{
  "n_layer": 8,
  "d_model": 512,
  "n_head": 4,
  "n_kv_head": 4,
  "head_dim": 128,
  "d_mlp": 1344,
  "vocab_size": 8192,
  "activation": "swiglu",
  "norm": "rmsnorm",
  "norm_place": "pre",
  "norm_eps": 1e-05,
  "positions": "rope",
  "rope_base": 10000.0,
  "rope_fraction": 1.0,
  "qk_norm": false,
  "attn_scale": 0.0884,
  "bias": "none",
  "tie_embeddings": true,
  "parallel_block": false,
  "extras": ["capped logits"],
  "init": "uniform",
  "init_std_qkv": 0.0287,
  "init_std_o": 0.0357,
  "init_std_up": 0.0411,
  "init_std_down": 0.0411,
  "optimizer": "muon_hyperball",
  "lr": 0.006,
  "beta1": 0.95,
  "weight_decay": 0.0,
  "lr_head": 0.00943,
  "grad_clip": 2.0,
  "warmup_steps": 200,
  "schedule": "wsd",
  "decay_fraction": 1.0,
  "decay_shape": "linear",
  "final_lr_fraction": 0.02,
  "batch_tokens": 32768,
  "seq_len": 1024,
  "doc_mask": true,
  "train_tokens": 311200000,
  "steps": 9498,
  "dataset": "wikipedia_en"
}
MLP neurons of a small language model. Each row is named by its layer, matrix (down: output weights) and neuron, and shows model dimensions 341-511. Each number is 500 + 25 x the weight over its row's rms, rounded and kept within 0 to 999. Numbers have three digits each. A neuron's up and down rows have the sign that makes its largest values positive.
A block is one neuron, or neurons of one layer that tend to fire together. After each block is what it responds to, as a language model described it from the Wikipedia text at the highest values.

L4.down135:447498513494462491531490451526492502489522530498488531482505544507500481465490461486509497503513503479506508524495489485509462532490513502517441470530463491517493524508504478501520470522457491477519485536498485457511483494485514543477514495515519544502446475526558531459543506522520522482489494520497506471491536537529522528484487467524448494479527542478503475540479456502533471519505486521511503500501469515526518458445492496457544465522486477498511488488523525502448484449491520483486505490455508488504506547487
L4.down607:517545493534521524474496502535501495504467514519517515519517446512496530533553499510491530561532514457506521461486491492544479500534441536504531506520451490546489498531505506454488478528470500474494512508520483510523506465515525480491488512455505492544512528528525497506492483503506513477467511526462508531517532458450514514525488494535506529503501529510496484522445473509509497508431506514508472484553483519490499525460521499503530504494502493490469472530508490491508497478480513476463511504579492507525479541503
L4.down728:528458495524498458492467501450444476484493495553519475457518496508522499494458497508502473499507494541477497527485522507498442505527481502497506485500448447531462506505508537550502502484520486533528537490481510510481468493513532518495514467504491504489519489525486478485528494483438474481467470518512533501509522510505506517516479502487480544492480502489575501494506526471486504452501510562498457558489473487494495458482452504554489491476504497459512504502508522519472443523519525527508475502509438502512470464477
L4.down878:520548487525485507497461536498484493499493515464446495522475463505530520565497508476446431462500517462520503503514529503462525510446496481458509533481493524482522477492488503482555509472529492487488520452518504492465511528503516489464468484513533465445504496487477487507501520462498515476530536494468548540480463486456458533480499458484494491492516538469511489404530498461496506430500508533504531515531507490506505519491500440454506478500465496487503488513499504533502527518501518490528524512507506497558517497522
L4.down1118:473490487493487497503449474498509495483493487503491494455510519508478514516474571453513518482478495484510492514522523520412560515478477477529479521535477474476480511481454547480491484534457503504520530477449522498509516507511506507493489494506521539494515507488540522528508455565495511458472477504446506462441502516514528532505494480504516463499492486489550505489481535504505504479474531517493513496512492479490518482490543481510520510534515490510510472471485493488449487496491540505500526537505504525500480538491
L4.down1206:503505532469467506496528533516542536534552517525479478500497508488517530486456548446543474528495508490521474515523474514464518481506521493511488535496537502510497480519471478500487505507530453487462506533515517515475485507520500480502479450507520474481477530532482478459504491454550498525490521514504486471495527531476519517478491486469550554494471451454529455507494514496499437491484515508483499495466538476511484508495479528511489527496517466503477522534464536495472529466510477510505494494485510511505508508514
L4.down1274:525494486503494486488531519482467520546516491452455452486462511497472506512528518524495456516502471483453514515500518526502502518543441545465509466514482530518474490485442503497497499500524489519504516525518514519500497534521514546487485460514523487513525514482534479471476489470483549496533540531509534498469494477510494475518515506533497501490499517506533498537496523496516489512487462522470484507486528460469473509487522512523506528516524482497491516539477473537504513482530518545497479521536499513484487504499
L4.down1324:493497515522517491476487494579523542505491496479463532516529485483516495496504498517503441468480462499471481496548511486494465483555528498510489492533546504552493512480499513507518492541521509520526486524466502517472502539511474492488524509478462496446503515512489449533508530533478489470508493484533510471524505524480487466553528497551513464495523498519543485462527503535501516461533458466536480523565438520538507480507446461505475514514479505473474484487530481521512511507489491477508490544514503501485528518501
Description: Predicate after person subject

L4.down182:508469482539459482486553476522552520515481520518530537500473513500528425535488476447534522560472490482472460529486486537521481533471492500493523473522527508510526537470503500486506498487531478507512533520487522533485460503518468495499516503533465484500485464481513522507553505474500512465510518489520499523514522529540496499482481481581494519498476516513465509530505466514489498509494477479530481512509516533464512479507487539511511494467528471502479503505515484515511502514516518510481503496509504521483455535474
L4.down502:481541473475475497465482472487497509503511472489570497488468515485507518487489506522500463486525482497484488509483493547562482541489521515480505475480488499471462490433518514524478430488482498537493500479513511530530498509481539514488502530487507496552466520514458497468502520460481480532474506485467557521474509504491495520489505513514557506488469471450503469563477476518496522477545462465492545509496483501503504500475501486455529450518516544523522487488524473485516492474498527515484475488483490550511467527498
L4.down702:489480519490521535477474484508528508481522478500511488519487490514502452495470507512503477479516505449527499466486513507476533478523511505506494481542485485462477504477487504477498493511531500515507501515538505504466517534493447477497440508518501446482500504447524461550515488466508486505515547530559533513527433511491504509463528486503522513462495491477496491542527485525506456503547465474458480435478443519508503474509458440472533480527553489519512505528492516485518535452481469504510523518514492496518513469473
L4.down953:512514423522510499518507486538489473494501521545467526502498481483514488482537498471495514540478485496504527497492517464451484516503494524520509513483456501474499475497509505543458501499437548436481466476491542490506511449527538549485512495524529497472495489516461537504498523520489470486512501507471505521503500524517492477528475489534534507474555505465491495436441494522532490523457539535509472505465501520491510505503536523500536503437497505502497512541509507453516502537490507496511488459498500500519497481565
L4.down1007:527449535464559464497490489503485518497537519502451487503477482472519497491510461482528506538529463480528482561459473483465492496478521511522525486515540544458496517503466556516480541516483504500488492489517552509478508495508499540508507536551489495463502517507508499499534513515495477537479491530504483504497514504490449510496519484499521499493481523495487502486490499504534495459437524500514478515479448465476514509497537481493509479539521536510479546527501526524486493507497488510533504493519475485533473446518
L4.down1229:513509503545507518509511504500495501508453499487477504508500505520491519531456527499532490502521548484483517516511485508502457446514475503476490562473460461541543481509514511486508511477522504492492504506501479452505480516531504496492456529520506492490506473549475469532507459487502477484524488467458523493502497459518497545508439538473542482496518481510527511483496519475513502516491542510542522504512553452515474505485492543523549500495536456512478476561492525461462531480530498433493487498476505532512481505528
L4.down1245:525510458509502529487520469493468511509506509542503511482474498511438544477546483520519494488503469521533499498484500454496505487487541525495522558546525463487468497494505528474483474517474522494511538496520537495505453523532495510460489510526520495492544525541463467582516468506512525505474546472495502476507447498436509483514508514522514485502493467497507498464496508470472516545550495513485480500441511508486513499507505528500532522471497494499489451492474484529509527482500515512522530535502507533496463484458
L4.down1315:501510507469495482511490493533515504457517468487453535530477436478497481462482510459475539508493513501504506497496485453484494453511477499507455488494522478513536532508490533520518525484496498498512514457529494459522510524497495533500464503509493505492513487519522485502529486548475485515524479486490471521523486545522557472498481498504529498514509480504424495517495498509493474542508511524525508498505494541469487469455475526490506490520513494500517480514508468492512530527534464493519543526540493492449521509531
Description: The word "as"

L4.down62:535504523470429498464498512491517490531500495524518459530512476496507449504491496546488482497485533518544519487511487454551470512466443500536509470529501470523494532478516517506475502517526480507561503489516527505494473474478484510523470534520514504494476505494512529542526516495505547527504520470499515511499486513554547516520534519448518512474502488453487438505501491513486488544458493499515495512480506524485469536497551485477529516474491491531482484496471490493496495525532563471503485503469505518498493475499
L4.down341:506519467456520493457462508506476482527487514514481457502489489492511482515535438483465456506509536503476505468526486523529536462543474445549520512509495520511458504495510495503458495498485520525492486511560505482513483542479485473529512506468509528465512478532450450491503496484485529464496500521521483473547528482510455526464483499498501494541506510520492509397521508508486472513520509498493467460505529504520497480496475519504496520528537491520503489532504498545509508528497495509474516512539524531498502501543
L4.down532:481527481503510520504462470542482540545482480448502506444487504463522517487530473501492468470463462499471501476518508520478465518462491551469455484516482517500447516505499526506512572535499497501493547449475510519512535442499484479494501514487474521546498465459496512490478554521464539506482509508509467479503521506499466505478480458489496497510487508512458505502509531517515489485494513531460533463520515516495495473471454543494492552453522472531513506457500479522520552508487466455488522470496499542517491516521
L4.down722:491490533505540466503500522510511499449512472516507454525535504462509499508445536502513523451507508524490537509519469488486516526443551503461489498508477503454557473509531419509532496498505536513449482517532511434496523552533487554498514499484480532488456517478501511512474493569508497493494523492497472520523505516513492504506500491495476523492468515554526476496501496529540453508482529507494485487456455527494510495504490521489512502456500507482492474528444485492487507476494469508502512538493496549496438519515
L4.down758:477512469513478478472519503470476472529505503535493444538509474484517480499528498490494505535482484579462517511472553547513495492504535488512497548489481528517520462455506491496476522495534484531502534509522525508501451511480536455587472498473502482502466507493571482484500487502513537520510515494493479503502532506462521495463488548481515526511525453470524534498487502543510497542455511536521494480488553502518513504480471478504534527527502468512510483492510507491484491512496505472492475528532522498509503507513
L4.down1061:495513481511508521497499499482492460507463502492508499483507460489513519527531497492508516533491472455485504508503534496558470493512497535550490487527499525531554509463491467499512477503546484499466522497498498528474433520497536482503494477512461499481539534495453493483575488460529507497482482503526535518473470570493498551478451501512471538488503502501535482520521533498482494529437477510527505505533551479481435519516534546528502498542507466488512489501503507514507512482479547477510524504486503527529479529514
L4.down1163:489504524504515488511530525483517521525500552500506478507502461525466479491491493535522485495491486501531482519498506529483483467504532534514499510506519524527490507477522517526481516535512495507532505496512485483488548463503540471492531508470532490507521472549493508463492508539490534468466510480514479465462532507472504505493531557517469507518504465489510516463460498494479461534484519468499492488508477508505509482480464511496492515542549448495498528485487510528503491490509481511501512467537520468500505493510
L4.down1216:478512479464493532513484500479464493518498527521493497493493507510507484500488496517475527517526494511524482492518557508528503487473493536489516511467521512518505504480487461514512535515505521489459546519526524474490487520475530508471498516479476542475471482474523552564547494492532494493494505537506431531518502478468491471534510498500516548481521487448472502499507522539455453521477466491513509477469541465520529504511561513524512502505479457524524471481489509509471463493498509497488509508521520505519491494515
Description: Temporal-span prepositions

L3.down10:590544471455461527508474481541528480501501468501524535543427507506496520498493493505575494517452494509494491463563446503495524545523489487523503533495518492512492540523461508499499504525491469496480502459517502486477455488485509459498469487487528457516486505495503547501489538486522448466479508485480489509468499506481468474473478476520516503461475504495459508473510519494506514493507490508500479489487520544473449489505492482534502463505494497489512485520480488488515532510494519470508500485532501497528539513498
L3.down444:513556513525481516485515460504483516476522529524495489550467503462531504529479484476462479509533503509528477511484492510475509446507441524503473480480515513487522487515543500550483474498481528523503542543512506483523497474494497484516506506495507518495501512507521512545528501503552527496531505513491454505473512505487539463473528475484525523531481456542478486530509542532557528537486482470501534456452500464503551514514511528463486513473551481529473505519506508540584523505479462508470539457501502504500498482513
Description: Temporal "during" prepositions

L2.down57:497505473498534518541510503457459485470470486462480493514489522527506526521476506505463504510536549472519562523526530513474460527489527540484472510501523536505462512467478490551478505505471501510544498503480535507470539493496485505502455489501537509532454512449482515493464485466490554487503458491482517527468527489523503529511505472511474520540499521488470524463510474520513481485495548460538535471494497484483522469503533504501499523495488485473493446509468487494482489516453500493500511510489528486545511499489
L2.down250:474492489514474440479522474506549516505500486484522508510535496477462534523489507528462499517493537534471470513479519504497496506464488428477491468498543482499499447491519521476464491487536495454502443509538530523490498466468517512494520458525474524564508548479476501537522518507517521496518470500463494495513537502467505505502494517475517498476505508486515520459508540534532457517497502545550507484505521518499496503455503501543477504483540455465531528519508494477535485492507503513492520491456546524474482521568
L2.down279:515460443495520505480478508472524507492526528455478506546487522514521510517507506453482500506494473518524509554484468506478493521434525491495516469498501533564497462463476483511499474533498491553492536542488538493540481519519492529487475473504517469506507487531477489460514528509497472482516491511503474484476519493422518519513515525466429506559502498506509495447500432495450558509499469508513514468489440481466502485532515505483510482499503518491514504483498493509560511484539476498519506513507479438489528489471
L2.down1132:528476486515528514521428500503543491521507477525496523553505479535526505508543499468513479521497469461506466489471496523509529478524523488505505519474527543503498477547473519505464496479552512468501490521519478498540463549452522511503513490510475488463511473479503489533540465520498470520550498514498438498497525522489540525485510512476487507520512508496528487446511497526508482472492489513532516459472491498467507497523487452490478468515540526488500475501477528507522499496526522501461506523487517502513439500492
Description: Clause boundary after complete clause

L3.down437:471516474508498489513486519477495488490521484462488488525455498520484504487454499518484496491559522505467471485470519496514520513499483522538496516488483532563531518505500489538477492491489515486500515488486543519489515471511486497498525496447547517507511491466499512493506505526517496462522492533489443532496469471511511469497529511504476488532533538500488507546512553512515476480522510507512520513527494510484510522525476513476494510498454488483501507507526498526476443495481468492532526450525489537503484505489
L3.down606:521464478522501505513507506518506485523517496489547479499472460452483533508500539472506463450471509439475517496496477505512471496444464482506468508474516483513442466481497521480487464476509449450551480493502500519503482516468510508486474517489498518491542518506521476511478478471498488488527501503453477496544464481534509543537517457570496517481516512490511497513504520516514533481478520513507447528500542493538508503500508473550502474522491498483467517470503535480462537553485537524490513522473495507507461539508
Description: Month names in dates

L2.down310:509492478533493503488529464477494496487500498447469545502450477515529575488475498507564510538516508518495518528527503464503469561521494491523472505542467500469566493482491490511502483548499517499491499502497487510482504494486483513527484480499551499486525441493458445500511553474501529499562532487499527524554500444500509510481480486516489436481470533483522569533510534511483554483531497518469476478537540496467504478565516470473488440526471487470478499548476492463487501484485500503511470504509480496484495544489
L2.down578:490514502522493523481521475476468503512500460500541506540487487511492539504535541488507511512468458440492525477499474488509511513466532493540484496496548489520484506502493502494509469476482471475508515508515516514560511533531445505505490468514505501487482496502475504507527507512533479448498498514507490515483494512520500504470509483501529485527485487483461491455484498509482489546510509474463470490523493529502482484491497483505515530498506534507516501522460545548520482498523467509504524503430510484453516496509
L2.down603:484497521489512492519481494508494490482513514493554487452495509475512550502516453487496488529525504479506467512497541474462470469483542483509526471537505504478562522489524501507502564497508527459495522513485492476430530500495474499508473527505495503472481489497464472515467496525471479525506472486519484518525517555455508476477467479533456526535453542500479521527482495462492550494517510490511517516531505478504445519549473522460514471466495467495495498510504498503506472522491547510450495512525502489490496485481
L2.down839:476513479501496527477490457530520464472510487482477513505445509504504471467523486485476492500447496502499570500501458433431509473504513490536519494492491520512484500510502543484486496485505475499483477454544464485538487455510482478485499519469489477497503478509479490529508502486472472526510478507506511455485532514482497464484503493486500514525526519504479517506497506491512524500519503499509491506511484476510471535531491497483523517500542507543476516567499484514487450478483539492503493509521468539481511495500
Description: Predicate verb after subject

L4.down21:514548521519509486455522500543540495469491495458485510503465506443508530478493497505495484478551482527560502518538527530514499496531477492479548517512528497463480506481486474497525499552496491500496424488473495508547494518489498523499532518519499450495521513481521491517464549484490517490470525503494535515469515505527515518511520518531487516496481445527516444521589492487487482509501464465475518517536517492486489503536549532488497533527476482449517436530523469476495485527483509538475484461498515506514507502463
L4.down124:515520503498492533525504500492513543484477475542528507436477519486506485477529491482484509477466505514520475466474510538523490486528477514534500531476467527507537475528499505492489496530486504523480527505446472468451508493511480483466487508535485510509491528500547527474485532516482489480506522529508515528491535542532436487519490528486500509504504539502459517504510521502535493507500495491507475491522554453532493534476533471500503472490507473553487523490521531512521539522496486499490506491486461509527479504500
L4.down175:496531495513506514532494486464467440512503499495539454537537495512515508523517449513461505514486496468466521474506558478546518468506547461543514476501553488505524490466507533504494508470537511481492518493497519526455496544505560505536491521565519508515534486522504517533498486460497548529510534493499456507523540464510469496500514474504487508487462508501505499530481534489462510496488491463544520486484506483511488485470480499517520521508506467541483445508520488477487521516472516511494506501495541472504543501508
L4.down323:528486521459493534521539476464460479487487509536467547494506503455520528505483506486487479501519481486531460512497484495540517497522525488525511445514536514534498503481482480509473522475491535508484490510479500508513510505483513515514476456490464561499539523418476476479518542529514477485463525485478497487539511553479509528512490478526500484479496484489491488501506567464468489466498520493446528503483496491495504500494534482480494512517493496525494494484482477482498477489516477477464443506516511502506509505451
L4.down347:522520498522533534487481485491485490460494484516473520504540488489480526480482500556498488480525494490526511528474485486544483481490466503489488474490493489479513500541525529461510513537457464504476434485509510516463499510501526493480515517511519525499538472498504481517512522455486518452504477516496483481519487490529492497502517509510519466500496499528480486591524455496492495505493552512472505537501478468515464509474482452490493486500496503491484497508506471531478513502492553483472480528470501521527545501488
L4.down936:475564476534484496490502497493465486454502518523502541500490496497473476525470498506529460526512524502501548523537475531528540467451492467480508525548476466498526477479483535514480499498502468471478505503472535486511528517506495473525490518521493516480551527539468514504543491470543492467487481483531516515493498493534492487484505496515556461464500508476474501497458520483479488545477497490481477468489495473501512514476490487511542506533490508502487493498517538499444493515487556540501484522479527507518491508507
L4.down1060:446474497524525503504454506472513466502467477532471452473503487512472484537464486470501504532487460536499525522488533468460514498484506515505540540505532465477515532516526492516502472512526493519531523524522532520475491490512510536489490503506493459484515524522458514476525516504490496519528468509443535525504441491478518462481505518487492474464487474503489528418510516504529515507432454502515506516497494480456523515512490485505505467537506470459487492493511510478484483487540509481537508456522483478500495517494
L4.down1305:501505476522496505442502461549512536453474498570494484472525485511504523540518481514472531512500478487474486491499522495511495542514488499472481513479469506568494539475514475482479534494492452481510482502501487521516525525512483506485462501488471474527497496510507507457465535492506505514527494483511516515493507466525507472499530495515506504521509480503510447512480488508487518455502487508500436530471503495518454519476461449519548460524514527460512538497497511502523509472482524488497511484473495537531435487477
Description: Date expressions in biographies

L2.down125:508480474459499460502506521514529473485463550542468527515487465484477497543503486529463518477481461506492468477571524513514494508514487498512500503499460504526464507480459520450499498516504495475503495556544542533483493500499504467472504523456515500505513492502516489498499524474509499526500512560519487506502492541530487487510496532491488501489526516505493477564526435538522469500500505549487515515439549526484472530483530528494485471535475503516491537494497505512533494466467451482508504566480472503513476489518
L2.down692:524494455440523511519500503517515494505531506485477482506518476458485519525477503481496468500557533494461504464512509482451503489516486505488467487505473451479512476526537503521503482488496463520527520554487540475518512495530531499502489490526520531500519479493515529495515467511467452491494542519506434500512491555502516516495507472441502496520503467499466509475450508499530469494496470498488505504487498495493495502498510441468486460527499490494557503522514500495448530487508504500509508482499461527506513505536
L2.down984:484467496497516529453441535461496509515494481484497525461521519504488415530525533516516516509503488479497475494560485468478512538555526516476511458501494489522549548492460533491502527489508508473501467515497508459527489531487530466479499569501488525451453501506547459532470528495525470492492524489505506487515510501551498492507499503498585527504522526472476505465538518541531452518514471466530569521511494508508533480518514484503504496502521503494508512564498495545532488474521533463525533506466522522499512494500
L2.down1059:468524495464496518495497449513520455523491485520491510504470480520560490515552488504504511508479485453495533502510542483463498487477490500496466523496486531503538568502506529484481516461511493489514498525461516524495516500530524505501506502537503501475504518566525489526529485527517513503496502522511462467474508514486482512531498526504493482512501499471480473432459542482516460504493536490466487508534492504541506513513490443525461502491443504474490510496486515468508486447497488496504477517527463518500484533441
Description: Temporal prepositions and connectives

L3.down88:486516520480488526482516527491488523500501498467511506454448534486501527487476495493531523511526472492517522482523518533465537505475492527495492483505530516521484505486486523465491552520491489466507528508494507478499539513501486530487505497483546520478488506456496467484471503531483468512503507531527508503512489475464463499495509479487478441487508528522498471481472522490524494516483490486497525484536506431499520510490468484518543475516461514504493508503466509477502451563450494463564507556506505463505478472519
L3.down901:486524498494521537503528471502522473484458427534491463514485464509512486505467514481477530477492506499498522447478516547508475483520504525518516463496525514527478501510498466491519501473473511495541546460492506507463507520534485516448484551492506464491512502509510489475480531503526507466529485488522488550494461481498511489514532468544478504497523534479510486460514535470500459522451504532518527472518464451516518503472455516513523465510528473480489522493498494490487466524497489505503525527512548490508506454465
Description: Verb after subject name